MLP neurons of a small language model. Each row is named by its layer, matrix (up: input weights) and neuron, and shows model dimensions 0-191. Each number is 128 + 32 x the weight over its row's rms, rounded and kept within 0 to 255. Numbers have three digits each.
A block is one neuron, or neurons of one layer that tend to fire together. After each block is what it responds to, as a language model described it from the Wikipedia text at the highest values.

L5.up66:131144080154151073134080138160146080063157185050167151105109125174138118134140125138145083102097131073127120154157133093126140104106247069142144114169089099105134123146127103169134090146129170111132096141136144126085129126128079100084143100166092135157148112151174120101148095152130138081095121134123122169091159141101073137133147176100128148169143061088147133153168182113130126133150126148140103157111104191158156182084125108160185131137136059151146109094115115117108142099198072115097094141147154141174137115161125121126070053138120126055131226099097134141111076123103174120
L5.up139:169167099120141080106099164140140130128150154125183133195156139104123098130109159188094115066099155140107109111144127133127105108135159128117191085114128155069116104156113165171116098211072128140163170104123074112120099156124140120126175090136112183104137083196059092119092114182188154185124135138140117127110106113085196126159149146136157188084186108118124129164102116147152135171146100062147096067099065171149101140100160063165138098054132098102121125133122135099102120142130188120112137095153097127147172100122152071143104094128160120150147089101133172168162069111086109174
L5.up205:092147075183093122055152120116110108147140145150109105148103179077147110098082136148166105122136089138112087091177180104118116075169159105076117072138156175138142164155106121140075150082121145102105090122127135106157143169193137082116097132148090134091115112183089122098107123132064125070120134092124122056145142116146146110112153194147109115162140202143153147161182088131171126149097148134135105136065169163151164123118127153133117180140122100139120139116091116176158087150181106145193197159160137176140139119095045106126137134170136111124178148175127070070112167079088182140
L5.up242:114134156092079109161143110114101140139044155117159083133097127103141155136120113174138107134171115170170114104117160126152135077130113113221140104092164108084097181121086154113108142137119115165157112120142069153118085156136144116148150109063081111149103075140114038120127145161129138116136128138109097132061101094080123070141101200131142156192104076105090141181148117167135134165166155137159170137174145137145165154157102112146158173109131125110089096153075102162153112143131131119111087207157176144099162170083137141191043136139123129052113091139102155182161125102110109181
L5.up281:142128119155070139093130146104107106174152194136127132192177117121184136093154130134161143098131096092118132139116101162110117125193155125097184087083082106090085132107144138098080125108146103062179171070131157126141109140114118049158132134121124178095098134092173158125149155140115095119152136088083077165081119154146085189166074102130109167156150136157140080174163079132126190123090119135168169196098103116099192097120113139109074085093132096132131142142138201152102083116105140182148152163125185099118185082157094131120159148084092103149137078149116137153152130107109057135
L5.up613:115184128137119103102122136138083107110155160130097141127153142074145087128126066137135091179107166201166099164154128128131171170131164106128169091149178101148152114130106180105115121085104166111143066122069185140124093165110096166133114063137084182147111116131054139087172120159115085152093178148153136124145131103082092153132114156166115169140078183118124095177144127136107084121152182122178171124103114177125131136093085140124150107112117073113101079139126114151185101106115195121151146158135130144093104130231173140125127119071081102131192119085133206133117123116049139122
L5.up690:176107128142225082077054142102128144152133189153132170158138143147138077138130070120110108111093145144164102128150161124106079106176182114126098132082121098154117131145114135077134139096149156149088111145132157101128142094140088164088179122114114100129123177138134140141161184151111095107100153153067155146132180163109107148154112187165151142076088140059168128110171137103115120112137122146145212147099145159133062144083110145181119098093141159117136117052109172168137155134186084114144104174144133166123193127086201114123170087132189121060100131131110110096113104095082087102
L5.up729:118133142118063103115193137146085106132146187123137144110168148161177181080100130154177128155133120084139117147154150167138170103112220150150133136126134117076072180110140188127142115202140145095106141101135120073146138133141112129142104111146142133059080147106128153104179142108096023092196133098103133163105158119135113126153105161124161125092041155132115102151119176075115132112131077142066151116151096089137195160091099104134177171108056068102119098093156143148130151148153127099173051146109157170113152142164154125112126135160115103112113097209091121123138121119127124138
Mid-word stem endings

L9.up62:160127109147156140177183093152111174137127144173170130117118154114167114133074097114110143123094131160129069180121049099184125107098160116107130145166105147117124123136138079151131107135154052079168096153138173137142097055148092157118147182106127141074163076125079125107134133131079088159178056144124101073102139188107155113105037141138099130149128129163166179097166093121209141094124104077104128135084135093131127144125088117053132135138129151122145140189165155140133130131125126093133101137094075121126200121074202145109166148101130112166215146108117144166114103132108135143
L9.up134:162077133140137123147164145116161124085114123185181184135174185116080147065100130094149146119142104135115120079125132113116162060104126103073119160112177075104134077099129105152119128087163108135164101076127105092153145164095068193126110087152179163112124113092140142171160135176105118178116139154127059130132187200111126119091104166179101092129143150157076045095144126103216164077067066080122136098142142167150086079111099161108147155105080125172163119164122144130154149140130141135170069102091159156128138139106131114082132144153110094118138119114109111159121102142106186103
Plural suffix -s

L7.up115:137122154130113109103113074142137066073149173092122157114155112132091101144064075165121118135125171095130114101143141114124196080064095088120182098144150121127112174134119184156101122102188113144123121153120097094120175121112106116104102124192132129116130140091158108087149159152129151110136130161068123167042143077136130062168106183158101122102101130145167130119140151155099116183096146126197104124085102121147208143141096116133145142103154138208150115087103118170150140105178201137075166151122146180129157153165096104124165168117140128172099154120179117089190135040078146115
L7.up249:122093147185167162123174136205149125093059167085174130099113130167115123132113062187162126119098110140116096097139120158122146147130122110199157081139165104080096149106123145148143153146063048124117159155149134131114119162121119142112098147168114166044156057100134097132127154118110115138138169194102101137088102111175159133183126178157163122071137121098111109103159122086143132167103092119118094127132064098132119076101167121141108126093109142150096138114121102064150169055125201129134118158118208134075175117131071144076194163103181160130138099112145141144132159150117142155
L7.up427:116155172081091110148139138112137103121129100150101087137128079095205110068101053178084102145159136134170118131103119162129112137180170106133110123085155137164104143121148152143139144131150145130061111161147086133119120174142153138137115097136158186079137117049198161097073150165134119103160168140146135118118128161104122127200148151168108071105132140161128111167081140146130146188161119172119114171114091139137111099137110111099103125124116185171196151068088105126115155104158148118143109161066155036198129171119102105094156113157085137113071170180096178111176173126068149130
L7.up673:144120114134088167037158073169121105094152127144107179063160176133117132117152063142128137152207142180151146180112100096132172124147083095088115177122207164140139122095143111112088133109111125198149105195118178096110114151138094098126125150158166126123134092122153096112173096112113145145173167128099167110115122102135171154134146183092131181112103145111135107134112148183095101111096178155120114164152125098121220159118138117093119105172089088157101167120158154158162119149156209114171176125124187126089168057122055102108137129133161129095120072120177156146132141125158119102
Mid-word verb stems

L7.up207:149200155161098131082111099116147133110119184116095133108163164208118101103184141173133130188111144090070160218158072198090133112138139121128135090074137125138108153179115124124131094177190134101140113125127125133110092102126112100179101093093142184110153140089096063185139136161127118081095128096167119114165138100147116109145082120124138172166093086120077116146151123086147120141147207074105137084092093198198114143123095145148138132128156132132067135158125137098137110140135117126147100126143186120118123044122125157126094173076118131130154190081111113172145080087095151137
L7.up229:104200160162107046162092148073117110120182141116117166143106165181122161070098098115190197056103109137172116170148143147149106113126134083097125091120125122094115121162110136094169142151152122101160108135095153137135128114102123108178144134160084189148103146146064149143135102151082125109115040094160105120154142097118073159132121206154091100073151068073139097099082140092101058132098145130191135127117132152178152114183174136145116152149175072115135121116138098170176145110114116113158128074119122176105095128102171140087087147175139169131161160135146083162093123134127089115
L7.up261:115151149089132167107120100166112117091179052133151107130128179164143150071233169200128074097165113159181124112090172115136137079134137112123092116084098112065123139159117130180077143144183165112140125122165160128116117082113142156150046122138150106114159155172189089124092139098056092123144122104163100112130145105142117088095150090110136140083134122129129181162129081137134159110116090179147139084140153125119195200112115149180113105184190137144134128159157095140154150183169129145127122127138095122103101130154122137119149175118138101082083128088068147080157103106073141181
L7.up320:153150142074086195081159135108091094123099134131175155122159125131160180100151132185144167051112186164190110189151104125059161130133104107133102042119133148102121166158152104137216139158145139173120150163118140137117087092131148091134147117128096116115125082126085113153129216086192160130131090116142149103147159114130139098214091147106096083131175111103154166132078062137117108195081131124138129170155144134151130100138034176115129169126095154129139108127151174124099120102141107165143100116143129187098131115143124107133103101179094134103081162089117124133102127156068125129
Month names in dates

L7.up53:078147156111128116154121100111157055081133164161120077087126175133168172126147065080117113115152192114120123180166098111129151103115155178144133097124200102078179123161117104095164063138148090141161199047108144122120141094151173117147145052184159127106150137124098097156114123128135103148074087136122145158115125130152143108149122110129094156214141120079147140120148147136153148069082108148107214104127171130078143159100119096122111150103132158161156164094111073127101096149118129124174137154093125167147112046156153090112152107119123083051132111157146095155184123142081158126
L7.up110:109168165074149154207126139126084173143137114099134159123171130128095165125081128087159110112118169089082157164108128088151129139129169112161141107121144137101179074208116144125111145143098070178104149099191156092135095070156112123134115117127048141099138113155129084157166074144161121143171159143093140170174165163075134150131146213147087129141131113152157125084103083112164199176112108132165104105167163141127162127146140143110122170093171162150099236138137100108123080114133133113152102079083133176114096119134193145110097114144073146124174174136112099134108159071130166133
L7.up143:128129115113164191094146092204079177099141165136064130111121148163126153132137071117156113116139128119146141182086121157152132077075144102132142091133141100083134148144118126087127142132130151137105172142135180115165107094121122134142152108121169179124145099158141161063191139131141056160126155130090073058144187219099118111131117058168065067195146125095123095113136132124157078137193104098119126162144137070106133106127142127141095116152159138162118122126113120186091106172103160140148095113148047101110167091155156102123093151159157102197166136102095191110173146088156148126
L7.up275:161132143071160128115160134158177096070132094071146146098092086120129184169088120100142094221101133112123137150136128129099156084112150049123109129130163122087070117101114111099091121191157081141159149155106153167145146150082140146114133125070105139119155062158118150127142131151120060104126115160129126142158178206114157071166178129099104086202142134083168154118155158123142118086104114157139133117200197100134180093154108100126090149114163142121120182144156119132163101180253121151124122146148136172119126116127123127121154131102138163179128149063135132125157170102092112123
Plural noun endings

L5.up29:113097118122126192169126091085117191175115125132101126138175079143150108119172116124115152185114125133108121131148151127155085124127150205118154134119136176117137059140068136138149092144118170120188126095129106128147134140089113157170123107106131126164068119113117133152110050164113083115088103150112087102127118118120146194161091116098095125117159176126168037197129115126073162148157126096147161153179145169120116180177071169201113169111103138068115122121161134098136074147126143119216149139175078129113136059127146121172053157123083166084149082096114113131150125144086129115
L5.up89:102163152077078070158150160142055111070171128159140139083123174153083085150154138221115177195144147119166160176171084154102081106119087090080146155112125147109121115129057108134179141130147169097123199126121139099143162120089091139162116158121131186148148130118114074133115149094072130072153095123108098162116199122141132114136144071121136121127155187024142122100136176074105174113088128139145083120121126137091176190102128156128150160163105131098135164074151152077115133124158127071176125147080138106153147150120107119153096144158096117111146111112114155117119141092128164156
L5.up187:091111154129114098141105132172128135153092119118184087085117099167123149098105160179130114135153077064123125149186092184134118079168134104127071161031162124076114159105146161122133127138137127003196130068115134135136099121131123135120184098159150179126096141180129115131168113154162161151110100141118119137104094167157164160124169095109149078131087104145131177151159112123169122115111184095151119139064102139103200173124126135133100155131141116109074119137117115127115120133180122118118088110075127090144118165117079090074171195163147109121175161133089084080096128158075085164
L5.up330:099158166146138141161147102127064149147159130129122102060111151101150078136154127133116190124097114076161110138192070164095149109163148111069127106045143094153071148198086117214168118110145188144178135083101152117065126124075150118167110141075099132150087108126131136135090146169158102118113072134112142131148189110189086132184135129134155109123149120182089164142111125089130155157097166104151111095119175146152172169158162051102105163106180133121093144160159102116121176124134114163101081127128163108140138099116104127084125117177115105144103109186148097129113168163157089193
L5.up561:087155144157128101116128075162083158116102156140085086115112063145105123078056122124149146133147129111138096115198099137120088114115161088122108163094141126151074160110103070175125077192130096091193174158143171211133147104126096085095055132192149141185096121143081101127091118170147155174108107120169150117172160166158151139118145165050148068162139119159162093135109137134117172122106129155048099077121100151112149156159084136162171178075180086099119119121154159118096130166107104107139131133115138075119082099098137158158132085167124113129161117185110163127122133156106108121
L5.up595:073132143148131167158082111124119147116193105099141129128184169151089062129151084139129126093149084053183141138141132126132138174118135135079088123143143138141126110135134128090100134130098129103104187162161157129140077162053094091172126120148117155120110147094146122197117117081124197080154141096097150111111138119140105104114139121149122116164122172072048155129138234120126130171102064133199200124111116138157058196074125122127142160112165099141187146115185121127120160147126084105110098122171203094095148073102127139096136176096125154098152118149127076143120138100122149094
L5.up675:153127098174109105117107112110125131125175183154101101162132160171157087096124126130162175159189148142132118158107110138106112137156179167071160123087087096113094110083040100105114111183150101098134169085094140151154089144112065159152023124129142100157137109184120165161102130157156067157115112099163129117098170084144074084176166093165171136192169103124141151110142093114085130155142156148138096155149140090182122153083107151090105081150141142057118168102136108127117148146173108106100115055100106096122123144103167062165149109166116156157163143115137152130109107082103094197
L5.up716:117084121153124126086093134139094149096149136100129125216123131114166119141089176104122175130092062146200158149129171103113076092137166097056108151103103116113095205131127175130152118121178112133192092065181145073145179114089128092163138099072129105141095114096149172108121129100142177118182125174118124110135166146196130094109127132104108086111104068064153107138061172100126169131188123148153140171181095118104108174078113132151148159096158132155117118080151171180152097121136154152155090155147112113140101065110144159148155119116099176069157131158151139143106153141083168144
Punctuation after digits

L5.up10:130156118121091125159154144112202117145067147117115189152109110114104162121155132136098128091128172126072119123127116129114157125204093155120135086129155167101045132157074158159176147089074084111161142200140137088108169146133161103118173177157140180102118112103104076149147163151115141117123111135150127073175155086134148192074102159159165104082141145122150136071129167097232142129096118066157155167140182135082134163114117123131116127097132085147117154100150114128150116198127084125119175139151083122144130081123087107132071154164149139082144129212148130102161108128061163155
L5.up207:150112113134148121143103169149203054097130112147184182126125133105112193079117104188120089179124133187122139124140130100056134127051124142206109099100143138100119127134110150098138187122128142101067084140132142154131100132129120115114100130088075157133145126169141136149106051175108084101147128159092155204157130158126149160178185103121178171183115087116137102092133086095093090132122183119110130123151117141081223149145164081105169127121106148147105153139182067126124133086117133079139083100155100128133125127131138091088091119106093090117094173107147197159144120091090153148
L5.up254:178092134126202157151126139167152107166147137091173088122109094062122145063138152109138118096123127150131134187108091098159137035134107110188149126198171151123160210120116169101194177079087128120129116090116212041167122159126171086100130115118101102116147129136155129084121134092179149131093123150093128131134127089160122099118096191070170189097088098158128141140119106113116153153177107081122149136156136109177146122169100143075148113104094112123114171098177102082116098159120116116159081114155141137111113111176081105112096131123095091123183152165151149149117102082142176143
L5.up288:136172090118153193175123152178103137182123101155189148124095126081068169088107099137133125171209135160120090134056198095154065056185129150109137094197146078127127109145085121088165154104106112139143119133110115079081091133158151179122121155139148122055160147129077078118114094148110195099110158123119128138111116139110193150106160109126129162164132083160116202198086128149109136151131085105120116088161208164159143106119130175117121075135144097144130119089118096119093161102160169094129098169149098085142130131104116077145146070173121131142143118119157138126149120111141162136
L5.up468:119164086069131179100141084114156072115180093105142149137182078141149112113163109179123089145176071136114104173054153119138099123162147092187064084201082092082096166131122100103146071124102118159078165129125096124144113131104130168070108159207143113093143085148090078128123151148184165137096098132161146144133162156147112109110158162142111150097131080195145131149144097080180169084131112063143166133149184129151168145160178095109128110134158143123113154133188127128165142133132136096145103107183103155109109160119092124111117144103111145151108135160074107167164122086045140113
L5.up552:175087115142137139116102123107120140083167162082133112095080131120184186152103125087205114199148071176145138155164175192118111085121104165114187157116131098098175077068188074098158135140088145091136120137089104189132096147181136135173098130095149147113145117116114132093136102142142079103126086174095162119126136195129116128088163169093111171091111141119160140078139121099149102151108115095162119099134122111109090164186139096109093093140132139136145203124176119121091133085156135110162098156150159120191120118077131124072165185144086152182094119114146150186159187087108167134
L5.up689:139148066130121167167134105151133111142139126095118146098125090156142201088113160142140112117177146120158181172135169110107142099145109156159126155183088145170057165124091170113206114091082136138123109121136126144067079122172087109083174145164147097109150094128095144097064131096183059096138071143086135136115162106095109140077134103150116137149097145134150181132103106081156113174161143093153101115102170083132133125084163096097158096146122090211080212136170128138129113127160140118157161107140098168112136134117085138102085137159096076143094187084188096086115143194098156142
L5.up760:100132080089135187094098168172085118120141097160095100077107092168122137185132145084133115147128162108156117154121126176112183101094120119105075095120121113122118121151115143135120099133081069137124132135104154094147081078132115077164171156095140189140126157105147107111181121041106067197126112194074124128127192231123144146137147144122107134172069109059128137091134152079152140105132168149119160109087169128137142157157175098138122070193180182128142101113067101129102158168086097083154131185165124122174113152111065116063146120144117105127143128128132135121156140087134136121
Noun-ending suffixes

L9.up34:156120110168133094119095191126107123141097235095126182096128130126099149105111068179141113139082118165109107134160125134109137106155173138143117060186162158066160118114059129136170130121132132123130084106127162135146159107141070153123115104183157163109161066117178101134139160102120154093114140093146093143072129140097157070158151105093136101164166130086092070119093155120120138131108136176168089168115170178170157143089145080098144110144138125101109109127092084087147172080158116137128156118162152104172124146189072153071135080090158160112129158126134148149127127062128157237
L9.up647:094140133146126075096057113129130111100132130147124149127157101146135139110096101145119184120112144120152099153129088124101130143124096150114137092156168173101141153107102141142154155090169119067107092121134172184133138149095087113123117180200128115126158109178180064095120154136139111044157193166104080180100121097179124134097160196115136157136107165093177059104172167135096120093136162141109102143132187137111122123131103139091156156126133051142140111096099139080164191180138081083110118151079147117143151052131153098094073107146170128133137113110142210192178130114082098187
Mid-word stem fragments

L7.up67:183149087078118071111133137207105146123165145143172189174117098136122136097114163175133150110098092152184134088154159185047154115072114116125124160069094108177127101118151122093096105159101134188125133139126168119100078045158116116083213148130140135150105172119145090162141069149154143131165128174113178087082096098103129140142147184142158136142090098139118111090141111071143160094160143096176157137205107112062154090119077132122090163121094126111098135106151132101137085130142140105117146111081166167124149155163164165142129109135140170098100105103159147156149137128184190088
L7.up326:123080109090079125125141169179133207108124062137145143168117093094119161165068126164153141134149133021152111099161097115135114099087048102108104101149131099155092135097152165152082153120171154129122146123169097120135190124108147101138144106076116130162174131088114150126165120155108150112125083158090154110140095099141170117106148159141111112116164181135134138137162102078116184066131084102139196149061065114184145117113141215130112131116108145059143143101148122178116105157123200129175156070088147128146148159107139169140134140156122109134192140119159187123160120087154173131
L7.up455:113076163125106057138118116140108144132111199099124161100171201164163157148112133123162156115111064119138137103175146182155129080113157148134137175130161075113166108091144137170115176166159122134102123116175103109160119143137132138140150092185117124122095105152158115127133169153108116150135097191130161108097139192094061124127110146071157199135117099149105086135141117092091074095197135124113167101145112075107165121126111095105079151122139120123161089132121135127119175144119144156172131111082091126128113131067118091108097030149082157067166146073157203115106226134082130133
L7.up647:142113168076131126110139127104104118147094198146153054121100123145131131137185096129167137108156125159113047122216117166113092060056125150139094071106113075105171159114168131171113167131185084098156150097130156109120083114200135077158135152105118126175095164136146077155097104159127115162128088154078137095068105103062127151130072159118122145142174129117147167085088118138136057097131173107129118124057106075132129085105183118139167127145138178139141138138168155126160127111084111161147129087132140091145061143142170140102113171149108163096144120105156177152131126165085158168
Preposition "on" and kin

L5.up34:122069118094108137178156118149109139137113142075133181096142129129091112172151126137107128175083116102150119090144127151103159144160185150102031130140152085142142098160139119166112136137146118133122143091059098121103111137155179118164138138141128144120054116150131166164162078095133144134135119113135150102138155047147118121075061176100181119082131152072158146135146150110147152162148151089120172100097081102065129159176113131104143066069192162186135133131199074137175127132166155123192119127083087108116143112114167116178030120102091151096179152123163141123099162130088096161
L5.up259:126125135137090162106079079108137161048093069169056137105128121156144113084143078086144140166154164072144129126084123105127116110181141112123148132149131138115153086115045183128104151155089092103118133155185143104182122155118154177141126141176111162140140139140169207165147155124077093117130123115098148123128164075123132100108076108123085084148144172114146188097139112129121181132128144114109159109110161061214075137163136120081138133110131063130114121135171112139117099171112175165173182216080146141116158145099142122089058139138154143095168122104136084184097124104140090121
L5.up272:098171132087137073125036124150158130134127140093091158085119129139133090144138085156085077127191135134151126125074141108058136158163153115125143144128148135128080150144185133126093095161153163071129113130154184147132126176152084113161110124167148133095135054113180109173090164133130075111111125124165095068122106130121210122102101128081060083149176119100096139125125136137135130111180163081104170168162145127149192138089137120128066120198096068116163115110115148112156152110130172121145052148138147170141153076104138140146187137144126060097164102169127111107086155168090179118
L5.up273:128090153124075125097101090085137147164131159048187147099133101143098144119119108089118125181119101094063094144136103178157154105144134165115082112142161117141115166155133086102070107152128143138167143174135103108138135222158126114168165144145110127146146134126130103085141172145138106091100133189113167092156111123114175110142098166062126156089064166139135129133186184120184148143125162115168135204090076160112115155127092154087096143152104123132143149174046085184128156116167062117117128171123098044102115106189159099149132088091150114165164161115147111087101126116160146174
L5.up383:095103148119146128120115132122089169110160124149188132155146098142148145085084078105128164170124173148199145163118093155098160084121086137082125167104122122199124172083145128124124079139165128144113156128148110137140183078146110124092138127139190120201115080123162100162117140123115138120104099209100166145103186110136092127124109170097106146149169105152094101104112125108091107153149130115111114082110086130125170156126169093131148155107129083084135110078079133195171063143136054124164092140075189202070244169114183102122162146109141091098132092135115101101156115121142114137
L5.up446:158152123186126112117153089091060166119178122124158112185083138106105114058122137131096075132176144148165125134176075109110144105119081115122121096131126128147149100114092173069145133086152074156153171159123109167113066117147145099127107150150128168125084147100107092090148157153102186112107164124160146118141124083150153150121148100100104118106214121114127125141077102117121138116142049079171093128110054113089142122177139138200159153123210125133122098095136156187187179161149174168100123110141186094098132155146140128093116121058150137119154114080165134188185116071120158102
L5.up514:085130149087091100155085156187187134150052144102086118120115112154102123085141144163101096097164079095174135139123135084105171101124126091079088095124142073106151116132138107162135122123203120097092153132145118141137128125121116124135153129111142126098078119141108112188181187091098152162168154150093114096104118062155203150137107176115124155105164123089141112096174155096113138143205142053197145102104125104150139099143136092140133105153143123151145118162147097121080093178180167080109082168103183140102102153114134140146122145073128168120192199145149134192052183159144122142
L5.up558:111172083071168127134118160135117128105126165105208104123107157090114154113171207151120116179194079053115087117122142152123175144158164149100105101126107124115185087122132101113130128120079199145077153147134145122098148083135116155124123138085106111099091132161135122116087149178083123157139072086195181115196112106116115150185136170102163131074118138155131111115095128096156180178165109086162125083123093117127110132147121135150145080112125087096125122132155136119124125157184133196062139059152112072153154165139153141177118071116107091111144136145210075131066143141096122136
Mid-word pieces and "on"